Weights of a small GPT-style language model, trained from scratch on English Wikipedia.
Size: width 192, 3 heads of 64 (1 for keys and values), MLP 256 SwiGLU, vocabulary 8192.
Architecture: RMSNorm before each block, rotary positions, no biases in attention or MLP, untied embeddings.
Training: a variant of Adam for these matrices, 153M tokens.
MLP neurons of a small language model. Each row is named by its layer, matrix (gate and up: input weights; down: output weights) and neuron, and shows model dimensions 32-159. Each number is 128 + 32 x the weight over its row's rms, rounded and kept within 0 to 255. Numbers have three digits each. A neuron's up and down rows have the sign that makes its largest values positive.
A block is one neuron, or neurons of one layer that tend to fire together. After each block is what it responds to, as a language model described it from the Wikipedia text at the highest values.

L8.gate128:153156190176126134095134096092149130054111107125072126178035116107088148118157129124148130069144146081130108110152069129144157064164101125101118123144158119120106101187091193073089117115159090156131094141191145069153147110116079118105078160134150121128148115137118166118150129204116149112147076158073088070114138162137201138108092119185121112149151158122166132178131068102173157100123
L8.up128:150178195145097149082163114090131168097146111160140075170120154138107184077181090158170090134095094133128094142104166160146093153178149123182139104131105148120158095138127162106102198099127149162124187093144165095163145116109132078182156099086125153099151061157134091084137175140144175132114120140148098114182126105164146092131153202163192124128138138120103147087143149143138146107063
L8.down128:092097108130132094097114153118125092163116151158161194107169109115158125175088118130122175099083166142160132101136102129125149149148029136091135126103130094140156140104148112201130085169162098131136111159091078129166090135182139115113121107148089084086000201129153106120075134204123116122152162139165107110110148167102107155124137115121126117115154158147157098139106168129120092116133
L8.gate171:131172127071090164104179093183117132114182137096217144083096140109099131118161151091100151164096075173122070117109111164185101145122113131144126134154148156111111183118134214109090150146049186127095166123106160125096126126160142138183098162105126136083103081096182115157076108061135161128096099106118100170128176108152138075080155143101134087095131126132134124105116174137162098124070
L8.up171:092122107115138172098130149092097121098171121177074133124179138126171117116133086050156153141137166185152105142132132083104102139116123173136100156144098151073145080168177103138134123161090093128178124129142129147149092139138157113161168095148142102142189097132164089139099137076136142089135194146109155175133176144143063124139180166148129078129092167149175152081123160130150114123087
L8.down171:188130165106162091105147091152093128138110151096167125124095098071087148134170159170129114113148067137108106097044134111156140178161115071092165124110188114130081167085148130155065181159088175088128124083134150181106090104149142118145169161138146136051207141124113151145131114144168100164124137118108100102176127064165181147123099146081133107107111190158100104153148099162136120136118
L8.gate188:138131175087158168081174151140108114103154150080117189132098168123104148126155057108146102138132096136143145115133159109145127125142144123119119097096175170133125222143144181081075101068134096158148130119123185176110107102107131163112124174106150086103144128151086133145156075119174174116190148124166148187118161136102138132121189143157125126086142182131113139109109142126086079125129
L8.up188:146159145118146154138077125135119176151192124153095132175104094130138130127148139170137144174112101138138088128143129124115181123092142175136073086114129127155137137109133105142124092126104145055149137142153119126088164145126139155150152098103140090114090162103113092210083116110152167066147082108090185138130129153160054148114117173070188152123141159134139123116112120128115101120179
L8.down188:138127164139148094101165167112116095119143152114108095136075126145165108114148072128148113125131168147135099136111095137161112123148118142137132151166100163084124156138160155091087155159109129071109100133102179147110113129172178128153152068178120094127136073244120118142126130122108141108154173161109120069143187070146168091153120116109144096115174148086103166123191096141127064149120
L8.gate217:097142146125102182120149104166181115104126097186100168090111174208142089117188125102129052114144094086127109119115106136172115166141109162106123070134149119143143077120142145128105106102098161162137173150124153113162200117122089171161138115152143090148119114097115171156135084117093092119124096160156128113137135115209102147155077077113122108133128157133077134112132111137134105142142
L8.up217:129161113113159094139139079094158139072075102167153088092112134130168132100135118136124063111119103123162147186110132156101141127117154109151118042136111127133157132124152169146119093136141111070129196161154183134155150061095151082118116180144193138129105151139093098149114060050077112161116148149086147153164117069077153130103074172106137060139172122155049086113127101125093148161140
L8.down217:152040081101126130063119149101158166132074146093134149152119139140189135139119134126065163119110103156117157160112076153085088121137140160165103127139153156078130108147092137150140175156131131165191125111113117123106121146185130091095149154088074194163000112179142107100163106110146132125095131128110113155094121191068153126133155122132185126135136065132176116181124116126138169129154
Description: Plural noun endings such as -s in songs, packs, lyrics, and relative pronouns or pronouns (who, that, they) that start a following verb's clause.

L3.gate101:040170119148114107159084134130141087094140132189143087103044124113122126182133104094160141131126167121107105091130136083158161157135119144078125136115101102171141080137149140147077138135197091110099100190102098062182128088134064132104111116098077063115126157148097125144106146142154089165154085145147085110152100098122103131117074101111103152104113097183165158144128101162092155114144
L3.up101:121106122146096169159065193169131185169169137140101177099122101147152131159152089148133068151115096139093095074113130076145131192134057180113125170159118097167152151098104121130116126110140147124118171103121196128159090102098107153107099128135131150096121090094154145139127143097144057087095135110120156102113150142149107163139128113152120172078124157138139152132186064064125093139118
L3.down101:096170156138116146115174114137084088126091123118103105140117181179103119132158095144154217127092125112144120080118153136137170122130083170094054116129149111160144135155178076129146142059117113085133173166110079145110131053122124083120161107152066107149145157157108133139108125164100131111142121097106091099194119132084098137114138104125130092076122153114117176175130143133108142136152
L3.gate125:083180159147111125130148109153127130105113156130095137085095122160117132152100150101148114141117113077120128095115164054156130146135130197137155154192100056101133084146125093137145162125161106168104200134129058129108119139125119132106058153149133116170134108104155147097122176118085105127150076133123102146171123150153127081200065149075182104179125143104167081133096124072090116160148
L3.up125:142170175119166139069132126112157125157129057167073062123072103089130121149096147168141142104098110076140097064118165116130072132159100155133136144098140095118158170121135119183107130141115150168141180135071122133148166159184125150134082133089167131155139152132158107114088146106121141198106112159107081084122079137105102116135162127139153112144150137072203103135191087160060155100116
L3.down125:140141160094169084137159149136070114123126148128085088104125145101179120135116172141154177140134196154115112114065120175113097141116176122136106149124190138146176078137101156060129156072148173098115100186118117124109135082191117145104145088146112131111019139099080159100131103113142142119171134074165100105145138183168081130054098123077133130070097198144123123049159124092112126142111
L3.gate206:167168141126098174116146122152104153141120124117159161133144153182101140133130169096161104129108066124065147113133185095158164144131108152186153106142109129098119130136108108124182138121144108086104146110140116178150078110129064083081109133132123093134159124099073087193117193066170174123188059104066132214120162112177144133141162158064169166120131179109057107147106081091063093078133
L3.up206:139092175116190116085118104101103171150141135097119127065147111112125172182128108090174108081140136169090162110182172132111134140210149135188145129096151141116114116110130113132146109112131139145104119078132107140172139087141119113131155155100099091090116096167100171132142137081118098204111104133063116159122130132112116087097109150148185095136161202144120125196178155085148114156135
L3.down206:087105200123129085113168128099109102150163087216126144120092149115132153159130158128149123114141154101180103182124148076113128129175125131161102195150121089162134140102072112134165119072161152177094102091161123059116096195138139140146107126155132111103081124150076145084077108083085114144126083149155101134148091159101096203113094125113154137165124127129143091132131183175171089200195
L3.gate221:160140097125100156094146119173157107159125152093134138169157134096154081137108122101136072118126114112066088106167161091114129133090167131144158108144101032122152119090110138159132133148146040107068062117151138103146098116109101183108175146081133088108157186097091131131120162124118106161109095128077144112097109097126091180154139111132166098147147143145124128161131180133130123090132
L3.up221:120156084108089104126117188101141079048194199166143149092166145130121166137144159120187140168127144171077169170112106141174164110129143151078110173147122130114150088112163143111145058139121133112171110156140136187091178100118165148132113097142142115063100140150061095116194160099162130128137171146057143145153091136120119153133128106120185188085128161092146186122154063184110105123121
L3.down221:111130167157158156179216118156121076124152092117099118124077111111114123102135120109155218140106164158134102095138146103200149133124107157140118141158146175187090141150135140109124126079103123150120183174134111068145172130144188074128148131120142099136181056177175146137057132156111107142101164123122118142148118125121148102106149102151183081101121180106117097146134117130170108182170
Description: Pipe and dash tokens inside the |---|---| separator row under a markdown table header, in sports results, elections and chart tables.

L8.gate49:106163158069146151137165105183169100114131142082096095175102202156160135051060132091127102119111091153150145217061138113128148138120135100091072129124137134142104121132079109140119164104095131145117132145112103117214155137143112095084138145079148116149158120122189152123119110212143163137133150056083129075086079153123110097076079139130106178151120160161148142113140083137079128158143
L8.up49:103130071119178185153131119077162137123091063117139128130118136166071131163111135120096093152114166078144110128128160153084144158154097127128098081153196144223060192199139136130160123133146133179162132116107127143132135126104131157083095157121151115151113128120127113092127082133102135173153103104048142129171184146181193157079162089096181132142171168159111106136048178124154143134142
L8.down49:092138132107116080112127083146151113074131124135111168111137093070154174092171079187113102109109156153092108157130121120175163182138152164144118111127104103143118082115167133150108122103169088172142124147129106102146126169182098119163173070133118084095020133054157100119165134130111133142138094138159153139139153089120097108125157175123128131144177119103142171139161081117148092135167
L8.gate52:106129149159106123106148141118178122120137122149088097110128107160087085090044160056123106148136119201127220071112139146101112160149148088090143142159154142096125115164121126190106090173129078164147132071147155114139117103077179149166173046126130116088192124149145130104160125084108093059123098162184146101145139167130073129144159127121082127118128127134173175108100119126136141099089
L8.up52:128144231142116115118118146114137118095101144101103112115096106163089156120077123121135126172091116105124128144144140153117120176118072152086108161171100158157146076154091131099161142115176172132092129199145145183094093146156138178108120131114112108159137157107093143101088149088091092137151163104150158064100147140107159127122149105116141081166167126141144167060093046165142155175103
L8.down52:125156125117179109168090072106155079146086118159102122114134099136237101146167074148161125097121113121106128163113141111102137121146141185112121080065066144119125130156144151103123104100067174116132146133100129162099137138177068152116150120086106086162074099040132124190136103147092100126122203071127118106113128093078094128118072152117099128123098148124103133132119107141136133116118
L8.gate244:066108084148084124139103162146157165118156142152092095147106157136119106158095177140151099127183109181141154108126092063101144124173133137161138131101204119135094169179085135188120105182128099095101127111163168152131142160069128133136120144126155106185132112074146162169143176063058122057131139148136137137185139114108119164127124118140121164137086120071101162074144111101125089130146
L8.up244:122122130159173133115109144087103153120106156130116104128110136164106148184091120129135141130173083157126172166118134121094190113217107129086118147125117094080153144154120129207185180121125146093116199116128078121137102108178174093118138109135112173189088137132100163099125141068093068099145188132082131111131096116145073155084151134119091146167102134145127137127163040096118119104179
L8.down244:132128124158126159140052106055117180068145124141182128127128129149116163116118119096106153110116156108121131105159145126124091100161086077093121097197130152113130120164126092130116146123154119128106169161149153104138032108168187116102130102154152128170000130026128098178206163134132110120133113109106094153116119085085122146100108158085142165125128138137125140137176096100091121094170
L8.gate250:139179104103069157112088148211106203100192128102077141085160143161094146111130127135118135219162063133113158083114175116140075101182119126124213071101203101154182101089107159158114144104164115107160136102118165098124104162085099136169143163075134186133117097096178157107119115108113124154107151143152149168158112124139140090127149092114111154179104117124125113109120146150071105138092
L8.up250:110093166140116119169141127070121144114162131124083107132118155149151103096086183115152182174125123162141165061110107154184119107157105170117162135182090123150128092079061161139143146116154139065163111152127071108088133141110125114115134078114080121148114128107136112139115118150113156180147132132108142111101184161132121164112129120101160138201170084175199182157152121071132122134138
L8.down250:131006111124142074158090160107137153127109129107113098098085114112116106115102129105105127135136133098128191145172097188104178115135100132130098152105131156140086106219179112173179139120090136177102114133139132113143150064162142141143147144128124148173021125000137145150081151106108093105153106095106133121112096146128106123123190112105116131148091121122118127124166136112169163158154
Description: Function words and punctuation in biographies just before a role or title, such as is the, businessman and, country's first, or table cells.

L3.gate19:133142091117124088121108152134172119171152103141173187074115108140134091122148136123106140094119083111103131091068118097143098173107114118113098096122094098114157148080130097186101090143175137138197126154078180138089143109176128154159106130159092173138185162155127156113075153114103163077196159146189079115174189080135152153154099117121141084118134180112146129146114114140139054185081
L3.up19:143119096075088111186078083116133094110140135123131158067150165078120156173112089217137118129159154044097185169153165161107108136106109168093182147144134122116135075136127151194153126131156090179119141109130145172114136092132146109095109116162119117130107141123167115151138205074127110103148118201132157191121185106154098129144143125116120167031117152126107130136153199096162092164192
L3.down19:114108170127085143110075185109142115147090188111139117111091111157183124105138118143108168098129130101103127116133136135131133145079092131142133109112125123108154089125177116151135142085098140095112100197065138161159158146123145121124133189146130134131255172239089142084118182138084151153141137153175118187113167114154103161108155116091118161120142126153150134126108208140190070168132
L3.gate67:145089117062105101128167142104135120190154115130150195135122112075136161135116118171104169103127074090090147111105171149103114088066108112058164145143117136119123163091104110202119144131183092104187112175107123167083090062161118098104083141180113115147121148127126114073087149085143097143163105130135163155149107116059142088135118150108143160151123175134183134105118060138072086094129
L3.up67:095130108111119080177157132195157060156094127199129094090096114194181106188138135140142139101168120072124143132090141110110126124087081227156155130117142162116140155100058081133118083120065148207162134139095183169103148174158104132084100146170141141149097141125125175156117122170147082147186117156124130140112139146148106089134129111089090135152120119192131141080170129138162110134133
L3.down67:136145180087114128135116112081079116095138103070111118183117125068194114153151101164109168091070174143052142144068148119153109110110140141121164131108097109169130081131123166141130079092195071125134125217131114149176094104154099082172128158136145136161135134194105135110152155154213154122174171137103122144131131138122127092095216082134125167126137114114116113137109129055166146105103
L3.gate103:168126047125082069148136129182196169107153134086111121136114131087158144145169137130106090129125177116109197096108151142148030162132119163121111137087150144141075143100104164180121102168087148120131133130138113108076137233174152122115086092146151168138097168070088160130097110128140102103140128144138101124175143128068137101177125089174162102047137141116193094078100155117100069160180
L3.up103:186103128149126044131141132158099154172163162128178158122084117088105145126163140136114088174124116094113122149131101156120100130147111116135114102191105203119171211080135153131108157097132165125150148131082132172127137144168143181182093155145158127092119123122094141149125102090135202174182113075162134112137159130111105124179134092181130103134073157121120123092176151105151092162122
L3.down103:095132132098076124170169126179078097136142118161091088190122132119143128137135167143126112175070140154125156141108149128113135179110126111118124117132093111156120120144134083159166093128144120147183073174103097085163200109101162091113098133168148107108006154134105185147057102109183150147120124177091141175127094142171100136112092098088140143113147150127141107075119162148130109146144
L3.gate240:121164081154084151076122085158128181148164164110176083134113096172109117114112111151129057179133114116136076099142156149147117122128092116058172144126119151130133118176076109206139096150169121126138110140121092166103174101159130181103094134200065162076119157057153145129148084110102070163196152144103141125142097076126124116101055109111141101142139184096131134168112131148102092138085
L3.up240:092150140148143191129175067139083144106105152091100090175093109158169112129108108139136160080157163136123081128165122100074111130060124146151138080188106113099160127080081121137149138163125109129179153148147168147162117099123091157105127109161138121100133160120132121193108146147150141080171097126170114170078133157154114105195087088173120164082091133131128158098206151165148149045105
L3.down240:103180108118088103104187141094120063069070128127105098134100141064140066099080129141129145106113107130100136117133139097150086164115139143117150193125156147134079148155126149112143134048087089158105132183143132181131113115151108163145135109128128027127049138068112101132162105122179160147125132117203113089171140091091198175101113151041191078149141144145110125140111181107152151126130
Description: Mostly the, a, an, for and his starting a noun phrase mid-sentence, plus word pieces that look like articles inside longer words (the-sis, the-ft, a-uditor).

L4.gate54:137104137081162168094121136155136078117183142127058095121129136138092072149134136124169104117181145141137121166079159103108098130098115108153118091096179099114126122151151130170123117119057123164125090150143147075144121162089117091160069131085132148123145167086110114128103105093145194105131094077180163139130109148202102127101086114161158100118119203142150117133134131128185101113107
L4.up54:156108147159110134103113144169129084130120109165132141191154094168095161113105107097128091127126116145144181062180096133116131142065214147170157079139115145114182180072083169145154105090090102115166137043169123134101089146109115124129055169129140133138148186161191111121094124124144143150157157114135125152094104121175100078121116072124157150115134103112124144086113160147150115160156
L4.down54:109119129101184138172165174175102138139127058113127124162119090115206079107127068122146137152113083112128120113084172126128088106173128124232135147115082204098109132109057137145070095117133145083126124070139134127110167116121122103122147150085177158092064060045175136143092107138103117163129092084115150145160181136120111100130151098118118117157113144105142143167117123162117132102097
Description: Final word pieces that complete nouns, mostly plural endings, as in mammals, factories, subspecies, trails, and singulars like technique, profile, trope.